config = dict(
    num_key_value_heads=6,
    intermediate_size=1536,
    hidden_act='gelu',
    weight_decay=0.11,
    schedule='wsd',
    decay_shape='sqrt',
    batch_tokens=[32768, 65536, 98304],
    doc_mask=False,
    train_tokens=675200000,
)
MLP neurons of a small language model. Each row is named by its layer, matrix (up: input weights) and neuron, and shows model dimensions 0-63. Each number is 50 + 15 x the weight over its row's rms, rounded and kept within 0 to 99.
A block is one neuron, or neurons of one layer that tend to fire together. After each block is what it responds to, as a language model described it from the Wikipedia text at the highest values.

L2.up15:52 51 59 67 47 68 46 56 41 42 62 36 42 29 50 31 55 53 61 30 44 34 26 21 45 48 57 32 64 43 72 59 47 73 38 57 27 48 49 44 46 51 30 79 74 11 64 49 22 42 49 45 59 13 48 43 46 19 68 27 43 36 66 61
L2.up73:59 32 62 55 32 59 46 52 42 47 54 78 55 16 34 50 40 69 86 50 53 54 47 57 54 48 74 43 21 58 51 70 49 41 54 49 39 55 54 51 34 01 57 36 78 63 55 53 33 44 27 33 69 54 57 46 52 41 39 47 48 40 67 46
L2.up465:64 58 55 72 49 79 65 42 74 62 28 53 68 45 70 64 29 54 59 60 49 35 64 59 40 54 59 53 36 49 13 69 31 76 53 58 65 46 51 64 56 43 54 76 50 53 62 25 51 36 20 36 59 33 47 45 39 35 70 66 69 67 65 37
L2.up1056:68 44 65 51 59 81 64 46 46 47 62 50 54 60 67 53 68 50 58 70 66 57 47 56 70 45 39 41 44 40 37 68 53 44 55 64 49 82 49 63 66 41 32 49 34 37 71 40 47 30 44 43 69 39 54 54 49 48 38 24 33 41 54 68
L2.up1295:51 54 47 69 60 42 22 57 81 49 44 55 38 60 21 32 60 47 35 26 40 45 34 42 40 68 64 59 44 25 29 79 53 48 43 60 43 23 47 54 41 59 63 55 51 43 53 43 29 52 59 44 54 49 59 44 50 36 79 29 33 67 48 24
L2.up1306:09 21 49 44 70 54 54 32 30 21 38 51 44 51 11 69 74 72 69 48 57 43 37 38 54 43 58 65 28 35 29 68 77 55 54 51 08 30 22 43 59 83 59 81 56 41 66 60 60 11 69 47 41 30 58 41 43 25 52 46 44 59 41 76
L2.up1420:47 41 51 38 53 41 52 30 44 42 42 63 55 31 54 62 44 62 40 17 76 40 34 57 61 43 54 54 33 43 34 47 62 35 37 51 49 41 51 58 60 47 99 29 48 48 48 48 27 20 50 47 69 42 61 58 52 44 74 31 28 60 75 33
L2.up1485:45 49 64 65 71 60 67 53 34 47 45 78 45 54 45 63 56 64 42 20 51 52 55 59 64 53 66 63 43 44 54 41 41 50 46 52 58 46 57 57 67 50 84 37 44 26 43 55 31 05 21 47 46 40 44 39 23 47 51 73 17 50 62 58
Mid-word subword pieces. Non-initial fragments inside multi-token words and names, completing a split word, such as Pi-e-trasanta, reop-en-ed, P-ush-pa, far-e-well.

L3.up947:39 21 51 49 98 32 48 63 61 21 40 58 55 74 30 74 75 70 64 46 63 38 66 35 63 34 67 44 72 57 52 69 50 40 38 52 24 41 47 54 32 52 67 37 69 48 60 39 37 35 60 41 36 49 64 70 39 44 39 77 54 66 55 63
L3.up1330:55 36 62 35 67 35 61 45 37 39 54 74 77 58 22 51 55 63 75 59 38 43 56 62 49 49 31 51 85 76 64 46 76 49 35 52 31 53 49 60 33 54 52 33 73 40 59 57 61 42 38 46 49 46 49 62 50 44 37 69 58 57 77 44
Agent-noun role endings. Fires on the final token or suffix of person-role nouns naming jobs or roles, such as treasur-er, guitar-ist, director, editor, President, spokes-man. Weaker hits on other word endings like Spec-if-ic and D-on.

L3.up1125:12 40 67 48 65 63 68 63 52 62 24 76 58 77 46 52 33 56 71 69 34 57 77 45 52 48 53 51 26 74 43 67 48 50 22 61 22 64 46 28 52 55 53 47 83 64 32 41 82 33 35 40 51 59 33 37 48 37 60 50 44 25 17 34
L3.up1461:45 56 54 44 43 33 57 40 65 40 42 36 66 61 35 61 38 52 60 58 36 51 36 41 41 20 57 46 51 38 09 65 21 55 50 64 56 62 42 68 68 36 63 37 61 75 41 49 60 18 44 51 70 36 46 32 33 49 51 48 56 46 33 66
Infobox field tokens. Structural and formatting tokens inside Wikipedia infobox-style lists, such as www in Website fields, the / between coordinate pairs, and bullet dashes or Website field labels.

L3.up175:25 37 46 62 62 66 36 47 38 51 44 40 79 35 26 60 45 75 18 43 64 46 25 35 48 59 45 55 33 36 32 49 48 39 42 46 47 44 40 44 57 32 86 68 66 55 58 60 65 36 37 47 35 45 13 75 60 43 94 61 79 49 64 40
L3.up754:26 51 37 73 49 74 27 54 48 49 65 30 52 53 58 45 50 67 66 66 97 33 76 48 65 15 69 44 52 45 48 76 43 39 25 43 33 70 54 42 20 53 53 38 56 92 59 61 67 56 34 37 69 44 21 33 22 26 69 62 41 46 60 51
Transitive verb endings. Third-person -s endings of transitive verbs in plot summaries (ask-s, meet-s, bring-s), plus words like with, both, to, accused that expect an object to follow.

L4.up722:39 39 69 82 27 47 59 51 41 37 33 57 65 70 39 84 61 58 45 43 80 46 28 44 43 62 73 40 46 44 56 40 71 52 41 66 47 51 74 41 63 56 53 61 66 42 57 21 51 30 53 30 35 37 72 43 51 30 82 61 42 73 52 47
L4.up986:50 43 63 52 81 70 45 70 48 62 46 66 65 47 34 56 51 90 67 53 19 46 20 66 55 41 69 45 46 45 48 58 51 72 39 58 45 60 69 56 41 59 54 61 66 21 75 44 25 20 46 40 62 45 48 53 44 48 58 32 33 59 56 65
L4.up1169:58 37 70 54 80 79 62 67 65 47 63 42 68 67 21 59 76 67 58 58 34 39 21 63 55 40 65 29 71 26 27 38 82 36 33 57 15 61 21 71 69 67 54 61 77 28 20 45 39 46 80 39 24 16 48 59 55 39 44 47 49 52 38 46
L4.up1373:64 39 61 36 50 60 56 37 46 68 35 58 76 60 51 39 38 63 33 72 39 49 52 58 57 44 26 38 41 71 47 39 59 63 45 63 53 48 59 53 37 42 36 80 60 42 61 16 63 48 58 42 50 45 31 47 41 55 67 74 42 76 37 40
Mid-word consonant fragments. Short consonant pieces like d, s, t, st, y after a two-letter word start, mostly inside rare names: Lu-d-low, Te-s-lić, Sa-y-lar.

L3.up155:38 59 63 77 38 51 68 52 39 56 24 65 69 67 58 51 35 48 47 80 25 69 31 57 50 50 51 49 56 27 03 45 42 58 53 60 38 50 61 30 39 73 82 41 70 52 46 31 40 29 68 47 45 05 44 56 67 54 65 54 34 49 56 74
L3.up1447:45 44 51 72 69 46 45 41 43 72 50 40 38 41 50 77 76 39 48 40 22 47 36 55 52 46 47 53 56 31 35 51 33 55 45 76 40 47 90 47 68 68 52 50 79 45 77 29 46 54 63 32 68 32 57 34 62 47 66 30 46 69 37 52
Mid-word fragment continuations. Short consonant or syllable pieces continuing a word after its first fragment, mostly in names and foreign words, like Pa-d-dy, Pa-d-ova, Mu-k-welle.

L3.up325:27 37 74 51 75 35 58 74 40 88 63 61 72 70 48 52 47 50 67 35 45 61 45 82 52 47 45 54 63 53 62 41 99 44 29 67 52 84 72 42 46 38 57 45 81 72 58 58 41 47 34 18 61 36 23 67 29 28 45 72 36 38 09 38
L3.up1273:53 32 60 75 76 44 34 52 32 87 61 53 67 50 66 60 57 34 20 50 86 16 45 63 46 49 56 61 36 72 56 42 55 40 44 67 55 57 48 58 49 62 66 61 60 90 60 71 74 49 55 27 46 39 51 84 32 31 70 52 28 50 31 18
Date-internal tokens. Tokens inside written dates, chiefly the comma between day number and year (May 10, 2014), also month names after in or a day number.

L2.up41:39 46 73 52 99 71 61 67 23 66 33 60 43 77 36 76 73 50 41 73 46 40 48 39 34 61 23 71 48 51 36 53 62 65 69 62 59 39 44 62 37 61 75 46 55 38 37 43 57 37 54 38 42 19 35 36 55 53 73 83 46 44 28 71
L2.up223:56 51 63 49 59 74 74 67 42 54 37 55 76 26 47 74 47 53 49 29 78 42 58 16 43 44 69 78 63 57 45 37 52 62 19 73 34 68 40 47 61 58 86 58 58 21 44 72 37 38 22 34 62 43 52 47 28 43 59 62 20 57 56 27
L2.up513:44 47 59 15 63 67 43 50 53 39 67 67 75 38 62 31 45 32 68 56 28 61 56 50 43 25 38 68 52 55 43 73 88 44 38 54 54 88 73 68 36 52 50 42 53 68 48 67 40 22 27 35 56 22 61 58 59 57 48 38 23 42 50 62
L2.up793:51 53 73 64 68 51 58 36 35 74 61 63 71 28 60 39 33 37 55 65 43 48 67 65 38 45 58 68 58 34 66 68 69 30 21 62 44 85 51 44 37 79 53 71 76 35 61 52 54 63 34 39 69 24 31 68 66 53 41 43 20 51 57 53
L2.up850:49 63 60 53 72 35 69 94 41 77 38 72 67 57 48 44 45 31 50 43 39 45 09 54 49 61 60 55 39 43 44 36 41 39 34 55 56 62 63 61 45 51 75 33 47 40 64 73 28 30 18 36 53 12 12 47 49 50 55 55 57 34 38 29
L2.up1204:46 40 62 66 55 44 17 69 33 42 52 61 59 56 56 45 65 34 42 59 53 18 60 62 59 34 51 73 48 55 66 59 63 74 38 54 48 79 63 44 74 49 75 68 32 34 57 71 35 36 16 32 37 44 49 69 41 31 47 54 53 48 51 41
L2.up1230:48 42 56 38 56 26 41 71 81 24 85 59 79 25 47 40 26 54 58 48 62 44 44 54 48 65 53 58 23 29 49 46 42 59 52 44 56 51 52 33 57 35 55 70 38 52 85 51 57 56 33 39 32 40 45 38 00 59 46 64 16 34 42 58
L2.up1415:43 54 59 77 52 81 62 77 37 69 63 73 50 19 42 57 33 45 51 46 61 56 46 29 40 35 67 74 55 43 24 85 55 68 29 65 44 66 69 60 63 70 87 68 31 39 71 46 50 61 73 57 36 40 49 76 42 30 70 40 33 54 54 55
Month names in dates. Month names in full dates, mostly right after a day number and before the year, e.g. 15 July 1490, In April 2018; also stray capitalized word starts like K.

L2.up706:60 36 52 64 63 45 60 48 59 32 18 22 58 34 47 36 30 46 67 45 35 37 64 45 64 51 51 42 51 51 47 69 45 83 55 53 54 32 63 45 40 08 59 34 42 44 42 60 48 38 32 40 70 38 69 39 28 57 53 43 19 28 31 46
L2.up791:23 40 52 30 33 54 57 45 46 54 51 72 63 34 73 83 67 45 44 71 61 39 48 60 37 20 54 67 27 62 43 48 39 47 52 60 35 55 53 17 47 23 61 27 50 67 51 38 74 21 58 43 73 57 22 40 40 48 74 72 22 54 40 51
L2.up841:41 52 54 34 57 66 52 77 69 57 74 48 65 30 55 51 63 75 46 61 75 45 57 41 49 49 69 53 58 26 64 26 54 44 58 61 14 16 62 58 59 45 64 34 44 57 54 23 36 42 81 52 41 42 22 57 40 38 53 41 55 55 61 30
L2.up1133:57 30 50 43 55 71 80 63 56 62 65 42 55 59 25 78 44 84 65 35 43 35 37 32 49 81 64 48 62 50 53 21 63 58 57 47 49 41 52 62 81 45 69 58 53 61 58 10 56 18 28 43 38 51 18 50 38 40 71 11 63 60 64 61
L2.up1154:36 55 56 38 35 70 43 39 49 43 63 55 58 59 27 49 55 59 53 63 71 60 67 59 77 19 69 53 78 36 44 45 52 31 37 53 31 54 44 69 19 42 55 22 61 60 48 29 52 48 40 53 47 53 04 62 39 50 72 58 56 57 46 39
L2.up1319:21 40 47 26 60 57 70 34 35 59 77 46 62 37 38 37 58 60 53 71 39 38 52 52 65 80 60 54 42 51 58 57 57 55 40 56 41 31 55 60 73 34 58 61 23 35 59 55 57 47 57 40 46 39 36 54 46 32 36 55 61 63 56 31
L2.up1378:38 42 51 66 43 48 48 33 44 63 70 72 61 64 69 63 25 58 17 46 45 64 50 46 53 33 52 57 43 72 47 75 57 35 07 50 47 50 34 35 60 27 64 40 54 52 51 41 41 46 33 53 45 43 27 83 27 27 73 52 54 39 45 48
L2.up1440:42 42 46 34 64 52 36 28 40 43 59 48 99 51 51 55 51 61 52 40 74 57 46 39 43 58 43 58 23 22 52 68 50 49 54 50 36 57 50 41 35 62 58 52 47 63 56 31 38 49 36 48 47 63 16 44 47 20 85 66 37 59 44 50
Verb endings awaiting objects. Suffix pieces that complete a split verb stem, such as -e, -ing, -ize, and "of" after action nouns, each expecting an object next: integrat-e, sell-ing, creation of.

L4.up12:52 47 68 39 54 43 34 34 34 59 53 63 74 55 22 55 26 67 29 72 35 52 35 36 99 59 62 61 44 48 53 38 58 59 22 49 31 49 50 56 48 75 35 41 92 70 58 64 34 45 70 36 40 38 56 59 41 71 41 42 34 27 29 51
L4.up1346:34 24 65 57 52 62 51 39 41 31 29 45 51 34 18 42 30 54 78 53 37 50 47 56 79 52 44 56 56 60 21 47 56 42 53 59 46 71 74 71 51 86 33 49 51 33 41 34 35 33 31 28 53 31 60 26 34 51 56 65 27 68 60 68
L4.up1421:33 48 68 63 71 49 70 49 56 65 69 63 43 72 26 37 59 52 56 66 64 40 50 47 56 33 68 57 78 31 53 48 61 57 27 61 45 39 61 31 41 30 49 53 72 18 49 34 43 44 28 52 39 46 69 58 39 43 47 29 49 59 51 52
L4.up1468:50 52 58 30 34 89 61 69 44 65 70 50 43 40 99 28 59 67 45 45 52 54 30 36 53 31 66 51 54 24 44 36 47 45 57 47 49 48 68 63 48 73 48 40 70 36 42 32 32 46 22 42 30 44 46 56 46 55 50 36 35 43 51 69
Mid-word fragments. Interior word pieces of words split into several tokens, such as Ma-the-matics, m-ot-to, R-out-ledge, plus repeated zeros in numbers like .000.

L4.up129:47 33 50 56 50 40 41 51 49 52 42 55 40 75 39 74 72 66 42 69 53 20 65 57 66 30 38 54 65 71 86 42 67 35 45 65 11 70 55 43 46 61 81 48 63 42 39 64 88 37 63 34 60 33 42 47 43 36 38 60 40 57 79 58
L4.up895:46 18 53 66 31 74 65 35 47 26 31 65 49 34 58 49 41 57 41 85 65 39 20 63 78 21 32 47 42 41 62 40 55 41 45 44 70 31 63 45 37 44 61 38 46 41 57 52 76 41 44 55 48 29 61 45 41 53 67 63 52 52 63 36
L4.up1435:47 29 50 51 19 55 53 57 68 43 45 56 48 33 46 41 48 70 64 48 38 37 50 61 52 48 47 57 41 75 15 37 76 29 56 48 44 31 39 29 46 35 79 60 70 63 61 63 41 38 69 37 39 37 57 81 18 24 47 37 46 75 64 37
L4.up1484:52 44 63 39 38 33 44 55 45 77 44 48 47 89 27 48 55 48 59 76 33 49 55 46 52 23 48 54 60 68 67 45 77 40 34 66 23 20 45 42 68 62 76 43 63 47 66 57 74 43 92 37 70 25 52 62 42 23 42 67 61 53 62 47
Predicate role nouns. Final noun or agent suffix naming a role or category in "X is/was a …" descriptions, e.g. basketball player, pitcher, footballer, member.

L3.up268:52 35 57 47 60 36 56 34 33 63 42 50 54 48 58 57 32 56 56 49 49 49 28 50 50 31 42 63 17 57 35 80 31 44 36 73 53 80 63 71 60 59 60 41 44 30 41 42 47 50 62 37 46 18 50 51 58 45 67 34 54 70 22 39
L3.up813:54 49 61 65 42 42 45 67 53 56 72 55 51 43 49 53 51 60 44 53 43 63 59 53 55 54 70 54 69 41 40 57 39 50 51 73 52 44 30 66 49 36 69 48 61 29 46 54 33 58 60 42 36 21 53 63 22 52 54 46 44 66 37 44
Early word-piece continuation. Second or third word pieces inside a word, often right after a capital first letter, in names and common words, such as M-ich-igan, P-h, subma-ch-ine.

L4.up363:61 34 63 61 30 74 22 62 50 59 33 46 78 52 65 54 27 39 54 28 56 62 64 52 62 40 74 60 56 65 55 35 34 63 48 54 41 39 38 77 53 63 69 29 45 32 65 53 44 32 52 29 43 57 49 49 37 83 31 63 45 72 43 34
L4.up566:56 51 58 46 56 36 41 51 49 50 44 45 57 51 42 63 10 67 72 57 53 53 67 57 47 54 70 35 47 53 67 46 57 46 36 74 52 48 74 39 56 62 65 64 34 56 43 48 72 49 63 48 39 19 33 39 16 48 43 47 37 63 68 75
L4.up762:77 53 58 58 70 62 23 57 45 35 40 53 67 56 77 57 44 49 44 55 60 68 69 31 46 46 42 71 54 48 45 27 62 49 35 64 55 62 55 69 55 46 54 40 46 60 35 39 41 36 51 38 42 49 38 56 34 69 46 37 40 78 39 57
L4.up889:55 45 51 54 38 67 50 72 30 61 29 58 68 61 46 64 42 55 44 29 59 54 29 49 63 50 59 60 33 72 45 47 29 69 54 68 65 37 40 45 50 58 61 21 49 49 70 44 32 44 33 36 34 51 56 50 22 58 46 34 61 72 38 41
Word-initial letter fragments. Single-letter or two-letter first pieces of split words, names and acronyms, especially capital R, St, L, H, as in R(ink), R(CA), St(rozzi), U.S.

L2.up146:36 32 59 23 63 62 37 59 53 68 31 55 58 55 52 51 52 65 60 82 60 45 63 51 56 30 62 61 61 59 48 33 62 43 52 47 25 64 16 48 25 72 73 34 68 62 73 56 75 57 63 43 22 37 63 58 48 59 35 85 29 60 44 28
L2.up158:52 51 49 12 48 70 50 56 23 61 52 44 55 67 58 74 38 74 59 64 49 52 42 58 59 43 55 52 74 68 52 64 48 49 25 54 27 52 33 54 40 45 60 82 64 72 66 50 75 60 55 49 44 64 45 62 20 50 27 63 15 66 33 34
L2.up312:48 46 53 31 66 48 15 60 36 51 68 46 43 61 42 64 64 49 50 69 42 35 74 47 63 28 62 52 53 35 52 26 53 61 60 51 71 44 55 41 47 43 77 51 58 63 55 67 41 36 74 39 35 44 53 86 47 57 35 65 37 69 41 46
L2.up589:39 45 58 34 67 46 47 41 43 33 28 41 45 60 24 95 37 67 60 79 62 48 70 43 36 51 76 54 75 70 75 46 68 43 66 41 47 49 32 46 64 54 56 25 56 43 61 58 52 31 69 49 54 48 54 54 31 36 44 55 56 35 60 40
L2.up837:29 17 66 47 55 62 57 41 38 49 57 38 45 77 58 85 59 55 70 64 69 46 71 48 66 29 49 42 82 50 65 46 45 32 24 57 37 52 33 49 60 64 79 49 56 31 59 43 32 21 57 51 55 52 52 62 32 44 48 71 39 65 41 55
L2.up870:45 39 52 50 89 23 31 46 57 31 56 65 63 51 50 75 55 60 60 72 92 48 23 40 29 47 74 48 70 47 71 38 49 35 36 47 43 71 57 51 47 44 71 30 81 50 70 58 49 41 58 47 47 51 54 36 26 38 46 43 58 60 51 44
L2.up1191:48 37 48 67 87 38 45 70 72 53 56 25 63 30 16 51 53 64 66 49 50 53 58 52 45 62 39 45 77 63 47 49 56 26 37 45 32 45 43 56 27 85 60 55 68 41 29 51 88 43 63 42 55 38 66 24 59 38 57 49 57 35 44 52
L2.up1434:33 05 56 43 75 26 59 21 25 52 52 31 38 64 27 64 64 64 48 79 48 53 47 41 47 52 56 46 53 70 64 45 83 19 48 51 73 54 20 50 52 40 30 42 93 37 42 53 37 41 53 44 35 56 52 67 46 57 20 79 55 45 53 55
Person role nouns. Final token or suffix of nouns naming a person's role or occupation, such as guitar-ist, astronom-er, tennis player, father, actor.

L4.up286:45 61 57 41 40 51 81 53 46 59 42 58 63 48 65 71 46 25 47 59 53 31 47 43 28 73 55 45 45 45 50 42 68 52 37 47 50 63 69 35 71 71 35 24 50 56 58 62 23 45 49 41 49 32 46 34 32 54 52 45 78 31 57 47
L4.up522:56 37 61 66 55 41 38 58 39 31 28 52 60 53 55 81 28 47 47 54 46 39 23 35 42 39 48 62 33 54 59 36 45 38 46 59 46 85 47 76 10 51 61 57 56 44 53 42 58 57 37 37 50 30 33 14 46 48 83 64 68 44 86 65
L4.up701:59 56 46 45 38 67 62 75 35 72 51 36 88 51 53 57 50 44 66 54 75 43 56 43 59 19 56 65 43 61 66 62 61 77 45 69 42 63 99 40 43 52 57 50 65 27 76 68 31 47 30 27 76 47 47 41 26 43 28 43 62 36 61 11
L4.up826:43 56 53 55 58 28 65 75 20 43 31 52 66 53 33 47 73 22 44 37 69 37 29 85 46 60 53 45 34 35 68 50 69 62 35 68 28 50 51 54 53 40 50 41 58 60 60 30 19 39 59 33 44 49 44 35 23 40 67 51 81 35 54 40
Date-slot before year. Month names, and commas after a day number, just before a year is expected, as in "in March 2020", "January 8, 2020", "4 May 2021"; also "since" and "as of".

L2.up391:61 48 56 79 46 34 48 50 75 49 62 47 72 51 32 55 27 99 49 30 45 43 21 49 46 43 59 51 60 28 36 39 76 58 30 69 34 54 52 44 50 41 51 57 55 31 58 32 43 32 36 44 60 45 57 52 46 27 59 41 33 53 59 46
L2.up1107:44 37 58 63 59 60 39 57 37 52 41 55 77 50 33 47 56 56 43 28 74 57 25 48 33 62 53 64 44 35 23 58 64 58 45 84 19 55 48 44 50 76 48 75 55 46 57 37 55 50 47 39 67 36 28 60 61 49 58 62 58 33 56 43
L2.up1196:56 33 63 61 53 37 54 40 58 64 45 39 85 62 50 59 52 67 26 43 23 52 28 47 47 62 49 55 50 67 37 51 72 47 32 78 32 41 48 43 46 48 56 45 55 51 64 31 28 59 35 45 32 10 54 56 58 50 76 41 58 47 76 36
L2.up1257:43 38 49 28 81 67 43 54 53 32 40 61 69 72 19 56 13 64 29 62 69 41 52 61 65 56 43 53 31 52 53 48 64 14 43 71 48 44 56 43 41 62 38 49 43 57 56 18 52 42 13 42 48 61 41 39 66 49 68 54 36 45 23 41
L2.up1279:31 42 57 70 64 54 51 44 51 60 71 66 87 47 23 47 48 36 62 17 48 38 62 57 30 45 60 40 34 62 31 23 64 61 56 66 49 30 55 45 39 75 89 45 75 41 75 40 94 40 37 54 39 47 48 74 64 54 73 32 77 76 63 57
L2.up1345:30 25 79 58 30 39 76 39 59 41 62 58 83 41 39 68 37 68 37 21 29 40 51 73 36 38 28 57 73 53 69 33 64 59 16 63 49 51 64 46 55 50 37 65 55 67 54 46 75 43 45 42 60 33 46 78 41 38 79 39 45 50 39 67
L2.up1382:35 41 53 56 45 39 69 23 59 58 42 38 68 68 24 35 44 64 28 44 50 61 49 65 68 20 59 53 57 41 38 35 86 56 30 48 44 45 46 46 42 65 53 53 39 48 65 39 28 34 52 53 32 40 38 21 28 35 81 47 37 59 58 64
L2.up1447:61 40 46 58 38 64 45 38 45 65 58 56 60 51 50 36 52 70 52 42 74 38 23 80 30 29 60 52 40 44 73 52 74 57 33 65 66 47 43 80 46 57 35 59 48 56 61 37 47 59 39 34 57 55 32 32 46 61 81 32 34 45 66 49
Consonant after name's first syllable. Single consonant pieces (s, d, t, n) right after a word's opening two-letter chunk, mostly names: Sa-s-sari, Ha-s-tings, Da-s, Pa-d-ova.

L4.up147:32 38 48 69 36 36 32 40 49 39 55 35 50 71 71 53 45 60 44 71 79 32 64 46 51 58 49 42 21 36 84 72 42 28 38 51 41 53 96 33 53 60 51 24 67 37 73 47 63 42 37 40 40 41 16 56 21 38 49 64 50 53 55 49
L4.up347:30 31 58 56 43 44 36 61 60 78 37 54 33 42 54 75 44 60 45 35 48 48 23 75 47 40 79 61 42 36 73 48 41 61 61 59 39 27 72 49 31 63 47 14 53 54 37 40 62 28 60 34 32 52 22 37 37 53 60 37 59 66 72 60
L4.up407:38 46 49 49 50 74 55 35 38 42 62 57 60 46 50 70 37 53 14 51 56 44 20 63 84 41 93 54 35 29 54 61 48 53 73 60 33 34 69 63 47 46 45 46 62 31 19 51 41 54 34 50 45 59 52 62 64 51 47 46 57 35 39 58
L4.up995:45 42 59 50 35 60 71 69 51 51 74 55 32 60 58 38 47 74 51 62 63 53 28 63 52 54 51 49 20 61 53 54 72 55 22 47 32 70 64 40 48 60 55 26 53 56 41 66 46 61 59 50 66 47 21 58 15 43 63 50 46 54 78 61
Gerund -ing suffix. The -ing suffix that completes a split verb stem into a gerund, often after prepositions like by, for, in: gather-ing, turn-ing, secur-ing.

L3.up232:36 36 53 64 74 37 48 52 48 35 63 45 47 73 44 44 63 76 64 57 55 48 62 55 89 41 32 46 46 60 58 52 57 50 36 49 34 37 61 39 39 50 50 37 43 57 54 37 38 35 78 42 25 44 37 49 27 41 56 70 20 66 55 71
L3.up825:47 30 61 67 47 38 43 33 34 24 57 59 45 46 66 60 56 71 51 88 56 66 31 75 43 23 72 42 75 48 62 28 36 34 46 58 35 57 52 71 44 34 50 35 44 42 44 54 19 18 56 42 50 26 49 71 28 30 54 49 30 27 56 70
Mid-word fragment tokens. Short sub-word pieces, often a vowel ending, inside a word split across tokens, as in li-me-stone, la-mp, Metal Ge-ar.

L2.up143:47 46 55 51 33 23 67 55 63 44 51 62 55 58 47 54 72 79 71 25 48 32 64 35 46 61 58 45 29 37 51 62 48 31 45 86 65 63 45 47 75 41 65 45 48 84 57 55 53 24 32 33 40 56 33 56 40 42 56 50 48 44 39 64
L2.up349:22 45 49 57 44 38 44 50 56 59 36 23 46 41 63 36 29 57 65 26 70 53 47 42 48 28 79 60 48 46 43 44 54 19 33 77 46 69 53 52 61 52 67 38 80 41 78 11 87 44 56 43 93 45 45 27 33 52 71 46 38 57 58 30
L2.up539:20 57 50 32 41 51 38 61 31 52 42 44 59 48 53 38 37 50 59 57 53 28 55 42 64 56 47 51 38 41 33 77 48 43 49 73 45 77 86 66 76 54 56 34 47 29 64 52 68 35 69 55 67 62 48 54 34 36 54 54 13 46 70 66
L2.up540:59 38 39 68 73 34 38 54 52 49 48 54 76 66 32 59 23 52 45 24 48 34 51 53 34 56 36 53 48 57 41 81 50 64 35 66 50 52 82 63 62 61 43 85 35 60 50 42 49 42 28 42 41 41 44 39 39 52 99 50 68 35 53 42
L2.up690:45 46 51 79 55 67 37 40 74 47 68 58 53 34 60 62 44 49 22 68 71 58 32 44 49 47 56 63 55 61 69 59 39 35 21 58 70 63 63 62 57 36 59 28 70 66 52 15 47 40 33 43 44 24 27 48 48 29 77 94 49 28 44 45
L2.up1103:35 24 58 80 38 43 42 49 18 82 45 59 47 86 40 76 48 75 63 37 60 40 61 35 47 56 73 62 56 52 57 32 50 60 78 57 66 49 44 29 46 56 97 32 80 56 72 24 58 33 52 46 43 46 33 49 17 45 72 36 54 46 56 67
L2.up1141:36 43 68 31 65 54 69 43 42 47 31 66 52 68 55 49 45 54 50 50 46 38 68 55 50 58 62 62 69 55 55 35 65 32 71 53 50 69 44 16 56 63 58 34 43 41 29 39 56 40 45 43 59 52 49 64 43 67 65 57 29 48 47 39
L2.up1380:45 40 46 63 55 34 39 45 59 27 68 63 57 99 31 72 49 51 42 33 53 55 34 24 38 41 64 53 46 35 38 33 36 32 60 64 69 69 81 74 50 52 67 48 54 50 20 49 42 26 55 54 48 57 52 60 56 31 63 48 47 54 67 61
Infobox field separators. Colons and similar separators (|, →, =) ending a field label in infobox-style lists or tables, just before the value, e.g. Producer: or Doctoral advisor: or 2005: →.

L2.up481:59 33 64 79 33 62 64 52 71 50 43 31 56 64 36 66 18 71 43 26 68 57 38 43 63 69 71 50 55 69 48 44 46 37 60 69 53 29 34 65 50 64 56 63 31 44 59 59 60 34 57 27 38 53 40 42 37 60 52 16 40 47 54 59
L2.up591:66 41 64 61 55 63 26 57 61 60 07 62 87 43 43 53 36 52 40 53 90 57 64 68 60 55 75 69 35 85 46 50 50 48 45 67 28 62 46 32 60 31 61 24 56 29 58 49 51 52 50 35 60 36 46 77 50 44 52 76 75 42 31 48
L2.up879:37 38 56 67 36 54 53 56 38 68 33 52 62 25 64 63 26 62 72 70 29 31 40 47 49 55 79 55 51 58 61 51 58 43 62 52 36 70 30 26 72 68 72 45 46 63 48 55 50 43 46 42 44 49 28 39 53 63 42 45 28 93 53 42
L2.up1034:78 41 54 71 51 40 38 92 37 20 19 57 64 46 19 53 60 61 41 36 60 43 52 54 53 68 72 63 58 40 34 54 41 63 55 60 25 50 35 34 52 52 35 53 47 73 23 33 27 36 74 52 63 30 36 59 61 50 35 46 59 57 30 42
L2.up1124:65 37 63 52 54 67 51 63 35 84 55 67 39 22 57 84 13 43 07 51 39 57 39 41 51 42 55 57 41 58 30 71 44 37 67 45 56 63 43 68 31 62 45 49 66 67 61 60 53 52 50 42 36 51 42 52 50 30 43 51 39 73 51 12
L2.up1237:60 52 66 44 48 47 62 48 48 75 33 37 48 32 27 48 29 63 38 61 32 43 63 35 53 56 59 61 60 71 55 61 79 32 65 68 43 45 29 36 41 54 79 46 74 51 62 60 35 42 46 37 37 59 37 18 62 61 51 62 51 54 49 33
L2.up1474:47 48 60 47 65 52 43 78 48 51 18 49 49 55 51 39 54 45 30 62 47 49 55 42 74 67 66 60 60 70 36 45 49 53 80 74 41 54 73 80 38 53 85 23 42 19 69 60 41 18 58 35 60 76 52 67 53 67 40 69 47 74 43 07
L2.up1531:40 39 54 84 25 54 47 27 40 76 72 51 62 61 27 52 48 46 37 68 74 61 46 73 42 53 70 55 46 40 52 56 57 56 22 66 35 37 24 47 48 50 82 56 49 34 74 57 41 57 41 43 20 31 55 85 45 51 63 31 41 27 54 70
Initial consonant-cluster pieces. Consonant or consonant-cluster word pieces starting a syllable inside a split word, often ch, dr, br, gr, as in chin, chronic, monochrome, Drug.